{"n_layer": 10, "d_model": 640, "n_head": 10, "n_kv_head": 10, "head_dim": 64, "d_mlp": 2560, "vocab_size": 32768, "activation": "gelu", "norm": "layernorm", "norm_place": "pre", "norm_eps": 1e-05, "positions": "learned", "qk_norm": false, "attn_scale": 0.125, "bias": "none", "tie_embeddings": true, "parallel_block": false, "init": "normal", "init_std_qkv": 0.0191, "init_std_o": 0.0, "init_std_up": 0.0191, "init_std_down": 0.0, "optimizer": "adamw", "lr": 0.000499, "beta1": 0.95, "beta2": 0.95, "weight_decay": 0.22, "lr_head": 0.00335, "grad_clip": 1.0, "warmup_steps": 260, "schedule": "wsd", "decay_fraction": 0.691, "decay_shape": "linear", "final_lr_fraction": 0.0, "batch_tokens": 65536, "seq_len": 2048, "doc_mask": true, "train_tokens": 561000000, "steps": 8561, "dataset": "wikipedia_en"}
MLP neurons of a small language model. Each row is named by its layer, matrix (down: output weights) and neuron, and shows model dimensions 80-143. Each number is 200 + 30 x the weight over its row's rms, rounded and kept within 0 to 999.
A block is one neuron, or neurons of one layer that tend to fire together. After each block is what it responds to, as a language model described it from the Wikipedia text at the highest values.

L4.down1358,239,216,198,179,178,226,189,209,201,233,209,248,229,203,230,142,221,205,226,164,158,208,225,243,222,145,182,221,225,186,230,187,213,217,236,182,248,156,183,202,228,181,229,190,222,156,256,239,165,211,184,217,169,253,209,181,166,165,172,221,197,211,153,224
Description: Structured field and row starts

L4.down945,204,193,221,199,251,229,236,214,169,238,183,184,235,213,192,150,182,212,192,197,207,236,198,194,231,247,218,209,203,210,193,200,233,228,183,233,201,197,207,209,212,185,211,266,199,185,213,201,203,180,216,116,141,161,193,170,212,187,283,211,168,213,179,221
Description: Mid-word subword continuations

L4.down1513,203,170,178,175,138,229,160,207,205,210,172,207,195,199,176,184,222,194,206,171,212,159,266,143,245,182,255,228,174,220,190,169,238,221,230,188,184,217,208,222,174,144,191,237,143,195,160,170,215,202,240,181,187,212,220,187,200,222,173,210,174,231,166,263
Description: Mid-name word pieces

L4.down455,195,215,213,206,164,220,278,156,209,175,180,199,191,238,169,218,168,176,206,223,179,249,221,187,241,206,266,252,233,197,189,188,171,281,183,207,183,231,206,160,258,204,198,197,181,180,158,233,181,217,226,195,195,192,151,168,140,214,223,192,234,177,215,147
Description: Word-initial capital fragments

L7.down22,250,225,186,183,258,198,246,202,201,133,178,257,185,218,238,182,208,154,167,185,214,218,197,218,207,159,178,202,235,188,220,196,196,169,220,157,155,177,225,261,164,179,155,230,198,232,164,224,179,218,243,220,233,225,185,163,179,215,162,238,233,242,209,232
L7.down141,172,230,225,172,193,211,128,187,230,248,260,252,189,181,260,159,205,197,217,150,176,170,192,238,207,200,187,185,133,210,177,231,187,180,256,179,233,173,199,172,159,143,217,108,176,219,158,255,193,173,205,181,189,221,211,177,171,220,155,242,168,254,223,199
L7.down1313,180,169,215,176,215,190,200,240,197,190,233,168,185,219,140,181,235,184,199,170,176,214,244,249,214,228,218,182,258,149,135,191,211,231,210,168,168,193,252,210,178,251,220,173,250,191,164,227,192,191,226,165,184,210,221,240,224,161,169,191,128,194,211,188
L7.down1431,203,242,233,247,152,176,208,179,169,198,230,216,230,208,212,176,215,230,111,145,222,268,196,182,178,194,229,195,203,174,171,228,225,202,219,192,176,167,201,208,173,212,222,213,168,252,244,199,183,232,183,220,192,209,160,154,183,245,188,197,176,175,200,212
L7.down1904,189,217,210,200,156,204,179,215,164,210,186,169,184,237,196,187,212,232,198,250,163,205,158,201,168,209,165,177,217,183,253,191,201,188,172,235,199,222,177,203,188,177,192,233,177,155,203,205,190,200,128,246,224,181,268,218,185,176,198,196,226,251,198,179
L7.down1980,169,221,208,152,227,142,196,221,221,168,206,212,130,208,183,235,199,185,222,192,235,159,232,191,221,211,198,262,173,170,149,206,228,186,211,191,239,210,210,166,211,166,196,234,164,230,250,199,184,229,228,188,171,199,187,203,182,214,225,227,163,180,223,271
L7.down2305,224,255,218,152,187,245,186,190,179,195,256,181,238,214,108,188,267,209,264,147,201,216,182,234,169,183,258,158,186,132,209,224,191,190,231,226,182,246,214,171,208,211,243,202,189,172,145,245,249,232,202,180,222,209,219,184,187,157,180,225,222,167,217,237
L7.down2548,201,215,174,175,200,198,219,214,217,230,227,211,212,178,200,219,156,150,235,185,182,187,262,237,221,142,171,200,212,176,182,198,189,198,222,209,205,185,233,197,178,261,249,204,181,204,246,215,187,153,183,168,207,200,139,187,202,164,232,176,218,207,200,180
Description: Compound hyphens, table headers

L2.down541,122,174,206,180,217,244,174,214,220,189,116,218,224,201,235,195,155,158,158,236,216,228,193,180,207,152,174,245,250,183,185,197,206,221,175,200,262,162,181,210,250,212,198,167,185,165,166,164,240,231,146,125,204,141,209,220,201,153,199,209,165,249,204,172
L2.down867,165,166,231,241,153,186,199,185,217,208,186,206,186,213,188,168,213,237,199,259,239,206,226,203,231,129,199,222,173,205,207,190,284,153,200,186,140,200,238,212,191,205,214,198,157,180,248,200,177,143,200,150,208,206,197,160,187,189,192,164,180,216,247,205
L2.down1140,189,268,189,153,208,195,235,269,263,210,191,223,194,235,196,210,187,211,188,207,186,230,197,144,254,233,174,216,224,191,189,224,244,243,188,189,213,212,227,203,192,283,196,174,222,196,164,230,232,137,230,175,183,230,255,205,207,180,217,218,163,247,216,168
L2.down1477,196,258,190,200,204,212,210,168,172,200,248,212,202,213,166,205,188,196,233,129,185,231,213,181,232,193,185,199,203,221,207,203,230,149,227,194,200,187,230,202,181,176,158,225,162,169,210,144,183,165,202,158,201,170,249,187,216,142,210,194,174,222,195,208
L2.down1572,183,191,181,121,213,148,212,157,186,153,267,186,181,260,186,212,201,157,211,222,171,194,209,158,239,254,193,192,164,176,223,172,234,147,164,185,114,182,192,198,199,141,216,195,232,180,216,179,198,123,219,151,210,224,201,170,187,186,238,166,208,224,197,218
L2.down1779,169,207,176,192,206,211,183,254,224,184,173,257,202,213,130,214,203,211,184,199,139,156,232,193,225,170,172,242,231,184,192,219,247,203,205,239,155,191,232,242,199,177,188,206,173,156,199,186,188,165,191,204,216,197,256,216,231,196,177,164,163,232,201,193
L2.down1909,175,190,216,161,201,134,206,188,222,140,185,230,179,226,153,233,196,146,176,224,185,188,191,209,244,190,214,260,199,206,209,236,230,156,163,230,246,220,202,220,201,230,191,164,185,159,160,203,235,202,233,164,214,185,227,150,218,167,149,170,168,204,157,158
L2.down1997,171,204,233,199,202,225,166,174,206,196,141,173,198,133,220,185,148,179,169,248,246,176,167,224,196,170,172,220,222,204,202,234,204,214,208,255,222,214,250,171,214,220,152,184,172,201,209,182,203,182,182,184,233,241,183,227,229,183,258,203,197,209,151,230
Description: Word onsets, but/some

L7.down37,206,199,209,194,196,189,177,195,175,210,212,183,157,193,181,204,215,203,193,202,156,168,199,146,234,180,204,177,212,122,242,207,173,212,170,112,186,275,172,191,158,218,229,156,166,185,175,188,186,177,185,160,216,238,175,219,240,142,256,197,218,183,205,179
L7.down154,209,158,247,166,241,211,261,160,190,172,204,250,194,168,206,216,231,163,174,188,236,194,235,177,259,187,221,167,185,108,214,201,201,187,149,188,222,265,150,211,225,207,202,184,187,198,206,274,161,211,203,185,196,192,164,182,194,175,227,239,200,194,258,203
L7.down644,195,220,193,225,220,240,200,235,229,198,233,236,231,179,139,190,181,191,213,208,258,142,222,208,193,283,264,231,196,179,198,185,172,181,180,246,220,237,188,151,173,196,235,175,186,235,178,183,201,182,239,197,172,208,177,185,153,137,172,209,194,195,256,201
L7.down1502,191,234,181,197,217,203,182,159,191,240,237,185,200,181,213,213,226,156,164,145,241,233,228,213,200,145,231,181,265,157,188,215,168,198,224,220,273,221,206,233,201,215,192,169,192,214,163,270,218,196,222,193,172,180,167,181,204,157,226,202,227,172,184,124
L7.down1582,201,192,216,184,218,140,217,248,190,193,220,201,174,222,233,258,188,150,224,244,233,153,221,203,219,215,197,191,173,146,183,178,235,205,167,169,210,213,201,192,244,180,178,188,211,191,158,202,214,195,221,210,201,222,202,199,202,182,190,235,252,202,186,226
L7.down1588,179,195,232,186,213,185,132,208,195,183,212,223,215,204,182,140,156,194,209,170,230,260,209,121,205,216,223,189,147,156,214,199,205,191,162,157,250,251,233,241,217,207,211,178,196,212,177,222,188,202,228,156,171,175,234,177,155,123,182,237,226,187,206,226
L7.down2271,139,222,192,186,149,171,234,183,229,210,160,204,230,178,170,202,185,208,254,196,228,227,170,244,200,186,199,215,236,182,235,186,209,279,191,208,218,200,177,222,193,196,185,214,187,189,167,220,221,158,197,194,162,213,163,175,189,193,185,192,225,207,235,177
L7.down2542,195,256,156,226,233,154,163,184,217,183,198,224,283,201,142,179,196,192,241,140,198,197,185,174,211,244,207,226,235,165,176,155,192,111,169,207,208,280,173,216,196,193,220,164,204,158,191,239,224,147,245,197,212,175,177,158,210,142,147,220,200,210,179,240
Description: Mid-word name continuation

L2.down390,241,120,195,180,159,238,193,201,191,199,235,214,197,202,206,207,249,251,221,193,231,218,174,217,204,232,198,220,203,204,207,186,174,221,152,195,163,201,157,238,195,196,169,188,223,208,152,202,186,211,186,200,147,249,158,124,196,224,209,158,232,237,219,185
L2.down678,232,185,229,203,136,166,158,228,252,205,249,224,249,206,198,208,176,227,166,204,214,204,214,229,193,211,198,238,199,194,200,173,199,163,166,124,157,213,215,209,163,212,181,242,186,209,226,204,179,142,234,188,178,267,140,153,214,213,170,167,205,245,227,199
L2.down716,190,191,177,266,202,273,175,188,158,208,185,195,165,145,193,219,204,213,201,163,198,219,204,208,230,186,204,204,206,189,206,166,148,230,202,183,205,233,238,184,174,255,179,192,194,185,203,206,296,224,195,98,161,155,200,191,172,205,210,161,195,236,212,132
L2.down1318,195,201,256,163,222,234,178,201,207,184,223,190,181,240,183,196,171,218,191,220,191,203,187,189,241,179,226,231,165,197,222,186,201,179,223,196,227,223,211,213,187,240,168,181,210,228,195,201,167,162,228,160,209,241,185,211,181,229,202,183,157,196,240,210
L2.down1855,246,160,194,226,191,221,212,182,209,248,181,231,177,163,182,212,152,227,229,210,190,168,209,227,181,203,220,214,158,178,156,209,145,176,237,164,190,206,160,178,212,198,167,157,217,230,242,214,177,254,161,131,213,256,155,133,182,178,206,233,183,218,244,174
L2.down1930,247,186,211,184,139,195,213,210,196,202,206,195,220,245,202,203,232,222,205,210,225,202,203,223,172,247,223,223,199,208,202,228,209,156,214,104,177,184,197,231,211,207,209,226,158,215,153,232,225,138,201,148,163,272,187,182,249,231,158,212,202,241,193,190
L2.down1962,232,206,192,235,220,217,159,189,247,203,196,216,213,209,162,205,178,182,223,193,232,232,221,201,186,165,175,171,177,185,213,162,176,181,239,154,220,210,209,161,166,209,135,149,197,164,247,242,140,110,221,213,209,182,75,139,200,205,200,160,177,221,241,207
L2.down2018,233,229,186,153,200,166,235,167,170,229,175,187,200,241,184,207,167,208,244,198,201,245,203,225,245,241,235,173,117,191,197,186,120,153,196,110,199,225,214,209,160,171,227,222,255,236,155,168,153,212,222,157,224,241,190,185,145,232,188,180,209,168,231,159
Description: Such before examples

L2.down14,181,178,206,186,236,197,202,236,209,169,231,235,179,189,350,235,199,174,199,199,241,208,221,164,271,205,208,180,221,164,298,191,211,182,187,208,237,0,220,170,195,216,248,243,184,181,214,205,290,184,228,237,223,160,266,219,200,201,225,198,218,162,183,213
L2.down18,182,179,217,191,193,205,222,226,198,179,215,220,227,210,442,207,186,222,215,217,221,197,241,209,220,211,227,189,204,216,214,194,224,177,212,185,189,0,233,198,189,209,234,223,204,222,202,191,225,187,225,225,231,247,245,190,212,155,232,199,209,184,207,161
L2.down524,223,231,156,203,188,227,173,249,227,177,213,195,166,199,301,187,156,158,206,236,217,223,213,195,213,170,189,157,186,216,206,221,199,145,219,232,224,87,210,201,199,202,199,243,190,236,229,185,219,202,198,141,205,190,142,198,233,163,217,249,182,184,133,171
L2.down1512,182,187,202,199,197,195,228,198,194,176,230,225,221,181,442,230,173,204,215,228,216,205,218,196,241,212,216,183,196,248,234,189,202,190,198,193,220,0,197,195,199,219,224,215,203,182,204,208,213,195,224,245,216,186,207,203,186,185,236,197,188,182,226,195
L2.down1722,203,199,192,188,203,207,225,199,203,204,248,226,217,184,432,222,184,202,199,200,222,195,228,184,241,208,219,197,186,292,216,199,212,189,197,180,212,0,200,223,202,210,206,215,191,198,179,215,196,179,204,207,205,180,208,214,176,165,195,189,208,192,212,204
L2.down1969,187,210,202,172,219,191,196,258,218,228,265,202,210,243,266,231,207,206,207,175,204,169,237,215,293,209,197,200,208,178,270,201,192,156,190,207,236,127,207,176,195,223,230,229,188,216,233,174,255,141,205,247,220,185,233,208,213,246,215,222,187,155,200,191
L2.down2053,187,217,200,198,146,203,244,218,247,230,180,222,214,229,329,205,175,223,209,217,207,147,215,173,216,184,210,196,196,209,231,237,233,172,205,213,200,0,204,198,185,213,233,219,203,182,200,223,236,165,200,185,214,169,239,206,211,162,193,261,186,213,197,192
L2.down2297,196,172,206,200,175,190,208,196,211,147,185,222,183,142,235,204,191,239,191,177,219,196,194,165,190,175,213,185,230,206,195,204,178,216,201,239,233,133,198,168,207,150,162,161,206,223,147,207,226,177,207,201,170,158,218,225,251,171,266,229,243,179,180,206
Description: Word-initial fragment pieces

L2.down178,151,220,176,280,212,217,199,181,194,211,166,172,218,185,230,154,216,179,229,212,212,206,163,232,120,218,194,211,239,198,77,187,197,201,216,155,195,202,201,223,224,200,167,140,249,175,197,189,198,249,220,198,199,198,183,183,215,222,165,193,209,299,234,179
L2.down344,176,223,186,210,200,202,198,165,247,206,181,177,200,211,169,159,196,172,253,210,209,218,149,173,123,203,207,222,208,200,94,187,206,152,220,192,175,330,196,210,218,156,212,182,223,202,170,205,162,219,174,192,156,188,180,195,184,234,223,228,209,262,155,255
L2.down838,223,159,249,185,181,199,231,169,177,147,256,250,239,207,289,223,198,212,208,220,156,180,219,180,196,160,216,169,233,203,210,168,187,192,259,190,146,156,194,188,207,215,235,203,221,220,195,210,246,204,228,224,215,188,258,229,213,199,227,232,198,196,183,227
L2.down980,187,205,186,232,224,205,220,190,191,201,207,183,206,185,329,193,168,204,216,213,217,185,177,208,191,227,199,199,225,186,127,173,223,224,203,170,202,56,227,186,188,190,155,179,253,180,178,186,242,252,215,249,203,198,228,229,220,225,166,216,208,266,202,198
L2.down1801,174,189,205,248,228,189,207,249,210,215,208,191,243,162,296,204,190,181,208,229,231,218,172,173,194,208,186,179,207,143,130,178,240,209,217,161,200,157,222,214,226,220,190,190,272,181,183,202,245,241,209,221,185,177,215,188,211,192,188,211,225,278,168,184
L2.down1979,202,192,200,248,242,208,198,191,186,226,194,189,228,173,252,151,199,168,241,225,234,188,134,187,175,206,205,208,214,197,105,157,242,224,244,148,186,177,221,202,225,192,159,148,242,174,164,180,227,259,216,262,216,206,184,212,223,216,174,213,239,273,210,178
L2.down1984,184,208,188,254,248,225,193,215,202,235,229,212,206,183,264,163,195,181,265,226,226,195,152,176,149,210,203,197,203,158,94,193,235,219,211,176,198,153,192,209,232,207,165,182,251,168,156,202,252,277,208,220,190,211,202,183,225,208,190,219,215,269,179,170
L2.down2520,233,184,176,215,215,247,239,175,174,153,184,235,203,180,301,203,224,197,178,209,180,129,219,206,173,230,230,193,201,164,206,155,195,207,207,140,207,92,201,176,202,258,254,210,229,260,179,209,272,233,230,250,180,156,219,215,213,200,214,202,190,202,195,177
Description: Line and block boundaries

L4.down1665,143,193,141,215,229,271,241,198,218,210,236,214,227,215,198,186,181,196,230,202,182,232,184,211,142,144,171,209,248,202,208,179,174,197,217,211,221,188,226,199,235,198,149,203,183,146,231,208,209,169,210,127,182,197,202,144,241,230,207,214,229,157,188,198
Description: Verb-governed "to"

L2.down20,197,189,186,240,175,208,207,146,173,215,210,204,232,188,128,210,162,177,185,205,191,193,196,208,196,179,209,165,169,163,227,180,128,164,210,213,223,209,184,215,203,214,197,186,196,219,186,196,151,195,158,218,224,228,172,192,242,189,226,205,201,171,260,183
L2.down425,240,222,231,201,211,190,173,179,210,221,196,240,223,161,173,201,186,182,188,251,145,155,206,256,255,209,213,169,171,185,198,192,163,215,207,144,185,244,181,207,182,240,209,203,212,234,227,188,149,217,225,214,178,198,198,188,221,180,198,179,199,192,261,179
L2.down829,247,203,194,205,190,177,175,222,214,172,266,228,210,215,137,263,178,218,206,193,169,194,217,191,199,212,154,213,191,200,198,197,126,154,239,152,229,198,234,215,196,266,211,208,273,226,194,200,179,199,211,227,226,189,208,196,206,191,151,190,192,204,228,199
L2.down1613,192,200,215,154,188,241,168,198,134,207,208,199,181,143,199,207,214,193,221,221,170,161,164,231,229,213,236,187,234,188,210,213,201,192,178,154,216,258,253,210,186,200,186,221,244,233,205,226,177,119,191,161,191,234,189,184,212,183,183,216,199,229,195,136
L2.down1845,251,167,207,245,203,192,192,203,151,205,251,244,196,164,164,177,193,194,204,237,208,206,168,219,206,181,174,195,176,191,188,164,122,200,215,153,227,240,221,165,195,271,210,214,242,212,200,239,210,163,209,223,228,200,186,205,186,208,200,227,196,236,181,233
L2.down1860,154,231,223,201,200,218,168,195,214,194,205,256,227,201,198,197,214,181,204,225,193,224,178,218,195,147,190,190,250,199,189,168,215,212,169,167,189,244,179,164,192,250,211,174,148,201,133,226,154,168,184,241,212,196,168,204,211,177,218,207,157,244,212,227
L2.down2125,207,186,200,185,173,174,199,163,162,203,209,211,176,196,211,224,239,190,209,200,173,214,192,183,270,243,168,211,188,182,196,165,172,200,139,203,186,150,173,246,166,202,173,190,226,186,192,181,237,210,213,171,175,229,223,153,216,176,229,219,206,220,267,242
L2.down2232,185,167,224,251,196,233,204,181,193,201,186,219,203,188,156,188,207,200,206,153,207,229,252,198,187,168,238,193,197,184,210,153,196,194,241,250,207,218,194,174,186,199,154,184,195,215,235,222,191,236,206,177,195,180,111,161,226,188,257,156,188,197,197,172
Description: Verb particle "out"

L7.down1062,236,215,203,247,182,180,220,189,214,244,167,185,221,242,275,177,250,219,167,212,216,194,162,226,205,251,208,169,187,229,216,199,210,167,207,170,204,143,196,255,197,195,106,212,192,224,226,187,145,199,190,191,225,225,200,155,208,197,227,196,164,198,240,206
L7.down1390,127,183,215,153,164,200,199,243,131,175,215,219,170,194,177,176,209,118,198,220,213,190,233,201,172,170,200,196,206,181,212,189,217,253,154,215,221,151,220,209,205,196,202,189,239,230,169,202,196,194,189,188,255,154,175,210,213,215,188,191,244,184,220,248
L7.down1419,163,258,194,200,149,142,224,186,206,212,253,203,195,213,189,184,192,244,155,221,299,190,194,258,195,201,216,171,287,217,189,233,254,244,221,198,198,192,245,208,215,245,187,206,231,189,211,246,189,170,222,187,206,251,214,218,173,204,186,191,246,217,202,195
L7.down1513,208,223,208,221,246,177,147,271,184,165,242,184,145,191,226,198,228,197,214,240,227,213,196,200,194,211,176,186,224,175,230,193,184,205,195,185,220,156,210,198,213,213,181,189,218,234,181,179,191,180,237,186,198,191,196,231,215,226,226,169,218,197,227,217
L7.down1632,235,185,192,242,202,214,129,191,175,156,197,179,211,182,200,215,231,175,227,178,245,209,155,188,216,176,171,169,232,182,158,182,261,219,205,181,229,203,218,181,185,191,193,242,228,200,207,230,159,217,198,209,284,164,150,206,193,166,187,190,172,219,179,142
L7.down1738,182,199,229,258,170,192,203,201,185,218,240,190,176,196,201,160,215,211,129,187,256,165,191,192,234,193,116,225,246,184,208,209,203,254,207,161,191,193,245,215,138,197,169,246,215,236,249,152,174,181,232,180,229,171,173,168,235,224,188,162,205,244,218,227
L7.down2223,195,214,189,203,220,142,220,171,236,236,236,250,200,186,214,166,176,233,257,200,197,252,199,216,178,235,241,201,226,176,200,220,170,207,178,277,220,220,190,217,194,208,228,222,221,248,184,224,162,182,258,186,209,228,191,186,156,198,256,184,209,180,210,172
L7.down2412,223,226,216,210,206,172,132,174,164,230,209,196,193,183,289,221,211,220,187,185,211,183,246,245,208,162,211,200,204,183,233,219,223,221,224,191,209,164,170,239,247,153,188,181,199,179,153,215,196,184,263,191,196,230,231,155,166,171,208,187,226,183,162,214
Description: Tokens in abbreviations and tables

L7.down399,192,214,178,224,209,195,212,190,189,199,209,148,222,168,201,185,212,136,149,187,175,185,194,173,190,219,188,215,183,165,181,231,218,147,173,196,206,223,215,230,184,143,175,231,192,218,210,241,197,208,163,188,204,175,243,200,184,259,216,242,256,203,199,177
L7.down730,180,248,194,198,236,243,161,167,266,161,236,194,153,209,182,203,202,221,186,179,222,247,208,276,212,184,253,203,204,148,179,218,169,189,243,180,199,176,200,212,199,191,234,235,211,171,219,216,216,225,235,244,217,187,240,208,195,199,205,204,191,191,204,168
L7.down1107,206,237,186,211,237,230,161,210,183,183,216,181,180,204,234,205,175,184,163,231,214,202,212,233,175,223,187,231,129,159,211,157,163,206,188,191,253,185,205,225,169,186,158,166,227,201,182,197,209,250,184,225,249,148,159,199,200,120,226,172,189,216,175,172
L7.down1672,221,243,181,229,227,164,161,253,170,141,188,138,237,197,186,157,132,199,234,213,196,241,224,189,142,229,183,218,230,170,190,204,187,190,199,215,242,200,244,170,174,207,239,173,196,208,161,212,168,206,176,235,151,208,172,207,206,146,183,225,216,179,205,181
L7.down1763,197,245,239,198,224,193,199,197,194,244,209,211,194,115,131,185,186,168,189,142,194,214,119,189,250,173,196,182,161,147,256,211,238,243,158,237,223,270,223,200,174,160,261,228,200,230,173,166,205,173,216,203,184,216,198,229,209,206,202,185,213,235,173,184
L7.down1985,239,273,207,171,237,138,231,174,224,225,194,199,258,226,196,202,199,180,201,153,207,221,245,232,227,219,153,182,178,165,199,247,148,209,219,179,204,160,195,195,203,162,195,228,198,170,217,231,177,183,243,177,199,183,186,191,213,185,238,200,120,197,213,166
L7.down2185,230,190,237,204,182,221,215,184,217,241,137,214,207,234,234,147,173,184,168,217,194,161,180,204,161,239,188,203,200,221,196,179,230,150,224,168,192,291,106,232,151,177,195,193,204,178,139,198,226,183,233,246,208,209,219,178,179,217,221,179,202,198,178,203
L7.down2385,189,215,182,202,197,161,191,182,220,211,182,177,211,181,180,152,175,169,178,93,218,218,131,169,141,194,136,225,185,142,218,188,166,229,139,168,189,238,208,216,198,177,167,227,208,177,186,166,221,212,165,166,130,187,237,159,180,206,188,260,181,206,184,206
Description: Row/list index numbers

L7.down19,148,204,220,181,196,165,180,195,216,220,240,226,214,198,195,188,203,174,230,222,238,196,185,127,229,184,190,257,194,226,146,207,204,167,160,180,151,211,168,220,252,186,186,180,232,198,167,236,243,189,190,193,167,186,188,161,220,180,196,151,251,218,196,231
L7.down187,196,196,183,169,219,224,150,214,203,186,214,200,212,212,228,211,202,203,204,203,216,148,216,219,203,155,171,156,186,261,168,179,205,196,200,223,204,189,197,167,231,185,119,215,208,204,246,175,182,223,212,177,242,199,181,222,175,220,212,178,188,176,105,187
L7.down325,186,198,249,118,170,168,188,172,230,244,259,222,212,221,240,161,198,226,212,191,184,214,234,162,221,263,204,246,155,181,193,227,160,173,180,214,205,204,213,188,161,204,213,230,193,255,245,218,184,208,181,181,231,202,224,171,134,157,145,171,127,203,160,161
L7.down1503,210,169,194,217,185,181,164,186,158,244,207,177,179,196,200,179,122,141,194,235,266,225,154,176,241,198,124,178,181,205,187,158,214,189,191,234,194,224,192,186,226,178,173,142,205,224,155,237,184,177,191,227,213,221,172,190,167,213,162,211,183,171,132,188
L7.down1535,159,262,208,194,215,210,214,182,207,232,206,200,227,194,174,207,208,198,212,192,196,222,190,172,197,204,129,190,215,187,231,153,200,168,198,237,216,170,204,238,200,203,190,229,168,205,195,245,203,211,140,124,226,183,191,169,271,203,178,231,300,231,240,208
L7.down1748,179,258,208,179,245,175,235,221,155,187,196,180,268,193,134,229,173,181,226,212,119,187,207,191,193,209,214,185,224,218,219,201,187,148,184,195,204,218,212,154,192,229,168,196,215,203,153,225,175,205,218,152,125,225,219,209,201,200,203,202,152,145,151,190
L7.down2084,212,201,236,220,194,208,199,183,174,221,172,183,191,199,75,195,185,221,239,196,162,214,166,219,213,183,186,191,179,225,227,210,206,258,192,253,216,247,206,196,209,219,219,183,190,168,167,229,240,163,202,178,158,235,208,212,163,174,237,227,202,264,209,156
L7.down2092,179,166,196,235,212,157,256,214,242,180,260,170,188,230,139,185,208,185,194,197,226,234,231,234,209,171,179,190,278,219,224,194,210,181,243,163,234,215,179,155,222,184,163,297,205,156,229,203,196,193,232,204,169,206,169,124,194,232,247,191,225,204,193,231
Description: Verb-phrase lead-in words